{
  "intermediate_size": 1216,
  "bias": "none",
  "max_seq_len": 384
}
MLP neurons of a small language model. Each row is named by its layer, matrix (gate and up: input weights; down: output weights) and neuron, and shows model dimensions 314-409. Each number is 128 + 24 x the weight over its row's rms, rounded and kept within 0 to 255. A neuron's up and down rows have the sign that makes its largest values positive.
A block is one neuron, or neurons of one layer that tend to fire together. After each block is what it responds to, as a language model described it from the Wikipedia text at the highest values.

L4.gate246 [119 131 109 117 125 115 116 173 107 132 114  84 106 133 126  93  95 110 118 121  85 134 120  85 164 116 151  93 172  98 161  99 113 140 131 134 127 158 134 134 104 141  81 108 142  72 107 124  98 148 134 136 110 156 164 173 149 154 156 108 170  95 149  98  96 163 148  77 110 123  89  94 158 152 108  97 107 128 134  94 108 147 143 189 152 145 153 101 125 146 110 136 115 137  87 125]
L4.up246 [142 107 105 108 125 107  95 161 186 139  85 122 118 129 112 103 161 118 124 128 143 158 131 110 128 109 155 122 136 100 115 133 135 129 155 140 113 185 132 125 132 111  56  85 183 132 167 170 109 152 111 111 108 127 134 128 113 130  99  96 169 105 138 101 110 145 130 162 137 111 132 126 149 166  87 123 131 139 147 116 119 154 168  93 137 142  83 163 120 154 141  96 115 137 141 167]
L4.down246 [135  80 103 118 162 108 115 153 139 155 102  88 113 140 181 121 136  94 119 131 104  77 165 103 161 105 121 123 179 141 112 124 102 113 127 133  86 167 122 129 130 110 103 112 113  92 103 149  88 134  91 137 156 149 140 135 116 148 134  88 151 129 152 136 138 150 179 131 134 125 122 124 153 130 116 141 123 109 146 113 122 128 198 103 162 166  95 127 124 122  95 122 130 133 154 138]
L4.gate333 [142 125 124 105 176 104 125 187 163 136  94 134 133 136 113 130 148 126 179 130 158  97 130 111 153 198 127 114 121 167  82 114 149 116 105 144 139 128 122 110  96  71 102 127 121 121 137 111 140 131 109 134 121 112 138 123  91 134 157 153 129  98 126 138 137 138 142 164 107 116 106 110 126 131 137 166 200 130 123  83 103  78 127 140 132  96 133 124 150 121 114 153 113 153 141 189]
L4.up333 [124 175 133 112 142 122 144 137 161  74 121 114 132 120 140  96 126 105 155 116 188  89 153 172 112  97 110 137 135 174 126 110 114 126 154 104  98 131 149 141 112 126 107 128 143 146 125 126 109 108  98 142 147 168 143 127 142 111 151 127 143 101 138  92  82 107 146 163 112 120 106 121 132 122 156  65 158 159 147 135 147 134 113 119 138 104  63 150 160 134 107 121 126 163 157 171]
L4.down333 [165 126 167 120 155 119 145 157 154  84 110  89 133 107 125 111 110 134 153 147 150 124 115  88 116 182 116 113  90 151  74  92 159 107 112 134 120 178 114 113 155 138 130 141 134 133 147  87 158  93 115 189 117 137 157 116 148 170 100 147 162 109 122 116 119 124 132 175 109 115 112 165 131 132 112 141 141 148 124 154 132  92 159 115 122 129 110 151 160 157  97 144 113 175 155 177]
L4.gate836 [ 65 148 129 135 129 112 115 120  67 122 134 131 142 184 111  77 185 134 122 127 105 110 110 133 133 118 172  71 134 133 180 115  93 143 162 118  98 103 161 163 108 100  57 173 113 149 123 127 137 117 140 127 107 123 151 147 109 114 123 109 146 101 144 147 175  87 116 101 129 140 117  96 123 143  93 152 115  89 107  95 130 150 105 132 107 102 121 118 115 123 171 141 167 151 111 140]
L4.up836 [ 94 150 101 168 119 129 137 130 139 138 144 137 145 133 154 129 151 126  58 122  89 151 116 105 139 124 135  91 160 145 110 113 114 207 152 110 119 149 115 153 137 179 139 113 172 118 128 158 139 106 114 112 122 122 138 137 139 133 101 104 141 155 160 124 170 101 129  80 133 146 104 142 115 135 113 131 118 108 120  90 117 171 125 121 132 134 153 103 122 158 142 129 149 109 145 113]
L4.down836 [ 91 113 125 111 157 111 144 132 149 130 112 120 151 110 162 147 132 155 137 147 165 165 115 130  85 107 140 165  86 114  87 131 151 160 105 145 110 128 147 169 129 183 161 100 119 151 130 161 131 119 148 116 114 126 120 103 132 111 100 135 152 137 143 132 113  78 114 189 103 124  93 133 124 115 168 146  96 139 106 119 140 132  92 130 151  90 141 146 131 127 140 108 135 141 126 156]
L4.gate872 [145 103 135 124 162 117  99 164 107 122 139 133 130 125 157 152 127 149 127 139 132  65 136 149 127 178 151 123 157 148 130 136 131 152 103 122  81 137 107 119 120 111 106 108 133 133 113 115 138 120 140 164 122 133  98 154 111 149 122 147 158 111 168  87 139 125 125 136 183 124  82 129 164 164 144 128 145 178 125 144  85 137 126 143 102 123 132 150 135 148 161 177 139 105 140 138]
L4.up872 [116 159 167 131 165 132 170 165  60 145 106 161 139 119 164 149 154 109 148 138  84 156 163 106 143 112 101  84 133 142 113 124 150 117 124 117 138  91 125 157 131 125 123 127 167 111 160 165  78  96 135 118 141 136 163 131 137 153 146 125 110 103 100 102 123 146 159 116 149 124 128 119 128 149 122 143  93 146 114  99 118  95 130 131  89 133  79  89  86 136 129  87 119 119 138 124]
L4.down872 [104 125 175 124 133 155 114 128 146 118 165 140 127 150 117 131 137 127 120 157 113 119 123 131 122  87 135  88 143 129 138 159 144 166  70 151 143 136 103 120 123 110 105 145 124 142 130 137 134 153 145 102 147 148  86 138 129 163 143 109  93 158 146 137 158 122 129 158  83 107 102 122 118 159 120 149 148 119 140 120 135 141 157 175  76 136 117  67 106 144 116 163 110 159 206 120]
Mixed fragments and connectors

L4.gate116 [106 117 144 147 149 103 142  97 121 130 108 113 152 142 104 124 111 122  97  70 141 133  98 141 166 103 113 158 114 155  81 172 169 138 142  94  72 116 177 142 118 100 118 111 108 146 126 127 129  74 121  90 135 139 120 191 119 122 141 177 153  94 146 109 121 135 122 133 113  87 143 158 167 160 124 144 143 158 132 128 153 113 146 157 115 114  93 157  87 102  97 119 139  93 124 114]
L4.up116 [138 114 107 119 179 184 125 137 116 131 105 112 161 133 131 164 113 130 102  76 117 111  98 148 124 141 128 169 117 137 119 113 138 122 141 136 101 133 134 119 100 121 184 143 142 148 121  93 169 100 154 118 162  87 127 153 123 148 129 110 162  83 123  93 126 124 101 122  90 107  87 125 143 102  89 123 133 138 108 117 184 158 134 121 138  94 127 120  96 144 114 117 171  91 100 129]
L4.down116 [132 126 121  92 176 141 140  80 137 123  90 159 129 133 105 146 150 164 139 134 114 129 159 113 101 138 168 120 133 131 129 166 113 140 124 121 118 126 120 145 145 151 143 111 133 139 185 128 150 131 135 114 154  91 116 132 157 141 187 125 123 137 171 113  99 126 123 119 105 101 127 143 124 103 134  98 186 151 123 109 151 163 150 132 136 132 129 101 134 160 167 116 151  92 110 121]
L4.gate358 [ 90 147 134 128 137 135 138 116  91 129 105 101 137 186 144 130 118 155 145 116 158 127 151 141 159 100 153 143  88 115 160 164 143 135 122 106 124 114 123 122 133 102 128 147 128 133  96 110 109 124 124 126 136 144 126 142 117  74 156 156  96 145 135 165 153 152 159 158 133 126 128 183 147  97  76  67 174 112 121 130 146 137 104 136 115  94 128 165 141 144 123 131 173 131 118 144]
L4.up358 [131 125  70 129 104 118 134 166 122 170  92 102 156 121 119 127 120  97  96 142 147 140 132 114 125 154 146 144 127  98  99 124  84 103 135 156 113 145 130 104 106  97 144 111 112 103 150 158 118 110 141  99 107 157 147  98 129  84 129 143 152  93 115  91 111 117 140 135  86 112 159 122 160 135 124 100 151  96 125 154 157 161 132  73 139  59 101 140 114 165 136 146 138 114 118  97]
L4.down358 [121  93 145 121 123 112 133 161 118 118  91 109  93  81 125 129 152 150 148  46 118 158 173 139 131 113 117 149 127 171 136 164 129 103  91 130  87 129 131 108 160  99 149 140 101  96 145 160 158 108 129 123 148 118 176 133 143 119  84 116 133 116 118 156 143 147 134 128 109 151 169 153 122 171 120  86 138 133 137 156 137  93 143  79 161 117  75 143 124 158 130 149 177 110 164 149]
L4.gate438 [167 120  98 151 125 140 101 128 116 186 158  95 105  86  85 118 148 119 137 144 107 104 161 121 124 121 163 158 140 125 130 122 163 101 107 104 123 122 103 127 140  79 163 108 133 123 111 121 124 122  84 115 114 140 114 103 182  69 109 120 149 170 157 143 126 114 144 151 147 125 132 119 113 130 149 129 129 125 151 149 143 145 152 116 101 113 112 134 102 111 150 140 148 146 128 108]
L4.up438 [166 129 112 108 100 129 131 119 117 175 129  88 154 129 104 135 131 150 134 179 127 117  71 137  90 101 123 148  94 138 150 105 168 182 128 116 143 104  97 160 141 101 126 114 118 123 105 126 163 109 137 136 155 126 103 113 168 107 106 143 132 126 109 157 107 152 135 166 139 161 137 124 133  90 108 139 110 159 145 140 104 143 130 137  98  81  70 161  93 148 126 155 126 127 125 130]
L4.down438 [113 106 164 100 146 125  96 106 172 110 153  97 100 121 149 110 129 146 127 157 140 146 134 109 109 114 136 135 101 141  97 152 144 152 127 172 175 103  95 131 129 118 130 157 123 118 130 107 108  64 101  91 168 132 117 113 188 131 104 150 136 138 102 150 142 131 112 164  84 120 101 154 173 122 125 130 131 145 161 139 103 110  96 157 118 121 109 173 144 140 110 126 160 130 119 104]
L4.gate748 [164 111 140 158 140 117 132 114 108 123 167 153 120 126 117 159 119 116 136 121 153  73  99 130 167 111 169 143 123 125 158 147 113 154 128 126 120 118 141 154 117 116 128 149 105 142 132 130 110  96 140 123 137 145  77 128 144 140 103 112  95 202 124 126 149 150 149 151 145 127 150 160 158 133  86  85  87 109 147 118 124 173 135  71 162  65 127 111 122 105 179 120 165 121 111 125]
L4.up748 [141 109 166 129 137 105 161 113  81 106  83 118 140 144  87 138 146 118 126 136  80 144 111  87 165 186 125 130 115 127 129 152 128 133 100 128 107 132  72 164  95  88 135 133 106 155 129 123 160 126 136  68  94 128 157 177 120 116 113 124 139 101 109 131  91 158 100 107 121  99 124 116 147 114 135 165 152 138 126 118  82 116 169 115  83 138  89 129 100 114 110 119 145 106 149  95]
L4.down748 [172 114 124 159 120 148 111 132 112 171 101 128 131 117 119 131 132 112 151 146  93 131  76 139 199 139 111 110 120 132 160 152 119 134  98 141  63 123  93 125  94  85 127  97 158 153 128 113 117 125 136 149 105 144 168 141 112 125 100 143 122 128 124  98 124 145  97 165 119 148 118 140 165 153 167 101 156 145 115 112 129 118 105 119 129 111 113 132 134 111 126 105 154  80 134  95]
Discipline word stems

L12.gate669 [101 134 104 141  97 146 104 136 125  98 112 148 119  79 127 106 117 111 103 125 114 145 164 104 147 144 144 116 160 103 133  98 142 164 140 160 149 169 131 130 151 172  94 112 138 129 109 155 130 152 117 151 117 134 137  97 102 105 118 128 118 131 116 104 104 138 151 145  86 157  90  82 138 139 108 158 123 151 122 133 143 102 128 137 112 125 150 124 188 157 114 143 144 168 136  98]
L12.up669 [111 132 117 154 136  96 158 158 103 132 131 126 119 121  94 139 164 143 173 115 151 129 133  84 140 144 109 122 148  92 128 163 181 132 143 132 151 122 146 137 154 135 137 118 154 140  77 133 156 156 126 126 156 164 107 157 152 145 143  92 133 134 127 109 113 135 100 122 168 118 123 146 116 113 123 109 129 155  87 132 154 112  89 129 127 136 133 133 122 136 122 118 163 121  95 127]
L12.down669 [136  85 141 149 111 149  97 145 117 187 131 137 173 134  38 137 106 117 126 127 125 151 130 119 134 122 145 124 118 103 110 127 167 130 159 114 147 154 120 119 133 151 109 110 136 116 137 130 116 117 137 139 101 175 160  86 145 145 126  80 127 135 108 102 126  98 125  87 130 124 158 102 116  97 126 143 140 187 114 155 119 107 101 121 100 133  81 134 136 114 104 107 137 103 126 113]
Word-start fragments, table separators

L11.gate256 [130 134 108 128 131 160 121 142 118 145 101 113 124 136 135 143 154 117  98 100 151 115 137  86 133 152  89 145  82 181 131 133 164 136 106 134 106 134 131 127 151 108 129 116  67 115  86 109 103  92 120 132 106 134  93 148 165 109  84 130 137 131 139  90 127 123 118 119 110 129 127 119 132 148 118  87 122 130 106 160 131 125 160 118 121 124 141 120 154 112 131 122 123 159 125 109]
L11.up256 [155  93 111 136 131 145 123 120 132 134 139 153 112 144 132 152 163 133 122  92 139  98 135 161 112  97  95 142 109 166 130 128 161 107 150 140 202 119  79 103 109  97 144 146 147 133 124 155 133 115 140 123 133 122 121 115 139  75 110  77 145 143 182 132  86 187 169 149  88 109 149 174 107 132 122 131 111 170 152 122 117 171 105 144 118 170 113 147  85 133 145 163 174 107 136 114]
L11.down256 [ 90 112 155 103 115 145 132 137 149 151 135 112  97 162 128 117 154 168 151 117 124  97 176 124  76 126 112 122  95 184  86 145 107 169 120 138 113 153 141 116 141 144 136 134 139 134 132 114 159 107 128 125  95 120  89 127 106 148 124 135 109 111 116  98 131 137 145 147 107 130 108 151 109 125 135 146 117 141 144 124  77 160 103 130 160 136 173 126 126 113 125 107  99 112 145 117]
L11.gate286 [107  89 106 133 143 156 118 164  97 114 147  91  76 131 125 102  97 152 160 152 105  90 116 139 124 114 129  92  89 131 144 122 121 113 137 148 103 110 155 142 138 117 134 106 145 155 116 134 154 145 157 130 122 176 124 138 110  97 175 166 108 136 149 134 146 112 137 139 104 131 106 108 140 126 139 145 108 122 146 110  87 122 157 107 125 108 123 138 122 129 128 121  86 123 111 116]
L11.up286 [106 115 122 143 112 141 115 130 114 118 113 114 119 120 117  64 102 174 147 137 165 114 155  96 149 147 118  90 139 120 136 125 151 152 139 107 181 142 112 163 123  99 128 137 142 115 119 132 139 135 158 183 128 163  66 138 135 123 179 112 152 147 142 153  75 149 130 183 141 121 107  99 149 145 149 134  74 142 121  92 145 130 142 133 108 150 136 121 157 178 141 129 162 118 104 156]
L11.down286 [138  94  93 106 154 142 116 131 123 128 125 134 129 117 141 112  90 150 124 115 152 122 110 141 114 133 144 149 144  92 145 133  85 140 100 114 161 147 180 101  89 126 145 110  97 133 148 103 126 154 122 106 133  98 124  91 162 154 147 106 104 159 138 138 117 168 115 146 158 114 124 148 145 118 116 116 159 132 146 150 152 119 122 128 172 114 147 133 124 136 136  92 117  90 108 126]
L11.gate425 [ 95 139 113 160 116 120 126 131 145 153 112 136 132 116 133 132 112 127 173 104  97 116 161 143 123 126 114 122 143 162 113 145 145 116 110 140 145 129  91 129 119 131 101 123 165 148 121 104 143 145 140 115  89 120  88 105 116 151 133 114 196 124 128 152 137 125 159 173 137 136 149 156 119 106  96 125 101 103 198 114 155 165 158 115 115 158 127 133 102 124 105 101 142 174 125 100]
L11.up425 [ 87 114  93 135  80 117 143  96 117 122 107 144 106 159 106 128 133 110 125  57 134 109 102 130 119 137 130  95 129 143 131 151  95 159 156 108 144 140  71 140 124 177  76 155 142 119 102 175 101 130 112 165  89 154 100 149 118 164 137  79 125 163 136 171  92 117 147 172 141 168 174 154 124 150 119 111 150 120 170 142  99 171 131 119 185 139  95 102 140  95 109 127 140 158 113 131]
L11.down425 [112 135 118 146 134 150 162 168 119  77  70 108  73 124 175 120 143 122 121  88 129 148  88 144 112 160 128 121 136 151 114 140  98 145 132  87 129 130 110 150 162 133 110 186 138 109  80 114 177 155 112 119 157 162 136 117 129 158 164  93 122 158 129 183 144 129 142  94 123 104 138 131 145 144 140  89  92 129 144 115 111 142 119 115 123 131 114 139 128  96 106 163 131 124 113 117]
L11.gate462 [147 140 115 139 108 111  88 139 146 106 140 130  97 124 143  92 149 109  91 149 100 151 114  91 136 132 131 136 131  83 130 134 118  88 102 115 120 178  83 110 151 103  73 124 131 142 137 119 147 164 129  97 113 134 114 158  83 106 131 111 180 182 121 124 159 141 103 127 151 160 136 139 163  95 100 129 122 123 152 112 137 175 145 118 182 121 106 111 139 137 143 145 143  92 130 135]
L11.up462 [159 103 127 142 115 123 177 134 129 109 105 104  72 129 124 131 110  92 137 101 144 138 104 114 131 158 184 128 105 160 142 123 144  99 158 168 129  99 113 145 119 174 133 121 103 147 122 143 179 145 127 144 151 126 117 130 103 145 124 108 115 177 131 109 132 122  89 146 137 153 128 172 115 145 117 104 122  95 158 116  88 117 151  88 189 127 115 158 126 154 166 118 126 115 132 116]
L11.down462 [142 152 103 127 126 112 117 123 101 165  86 118 113 100 103  99 133  83 136 118 171 106 146 105 128 139 153 158 169 121 128 159  59 145 145 124 135 137 129 135 104 156 147 117 119 144 137 181  88 134  94  83 128  86 128 145 100 156 102 174 110 155 134  79 123 115 129 141 106 155 136 136 123 119  79 133 120  98 164  96 105 149 146 142 131 105 183 152 125 146 106 134 113 129 129 123]
Mid-word "u" in names

L12.gate1188 [129 152 117 100 132 125 153 109 120  89 140 138 157 164 136 102 144 124 104 122 122 127 110 100 101 137 120 143 129 152 154 115 183 147 154 161 171 121 150 104 109 156 133 117  79 145 146 125 146 150 135 117  96 106 107 122 121 101  98 122 156 147 147 116 150 128 137 146 140 137 165 145 164 106 143 146 138 101 131 137 124 143  89 114 163 122 122 139 111 152 142 120 156 153 139 130]
L12.up1188 [142 122 165 145 151 147 103 134 124 115 126 147 131 164 157 114 128  77 125 140  83 104 118  92 134 143 138 138 103 127 147 143 131 146 104 126 180 142 126 120 138 127 133 125 159 147 106 111 116  87 140 103  85 134 115 112 132 164 133 160 113 130 116 188 107  83 125 117 119 146 132 110 124 121 132 165 108 122 119 127 120 116 133 120 154 111 111 119 107 128 163 102 136 110 170 114]
L12.down1188 [109 138 189 150 138 183 131 120 131 135 162 161  94 176 129 162 126 122 104 152 136  96 101 118 104 162 144 108 126 151 137 119 155 129 100 125 132  99 141 126 134 118 118 118 137 141 108 163  87 112 178 161  81 158 100 112 114 170  81 169 170 134 114 125 122 149 113 168 138 116 121 111  95 125 118 145 105 122 119 116 115 117 108 134 157 126 118  89 139  84 153 136 100 121 113  90]
Mid-word fragments, possessive apostrophes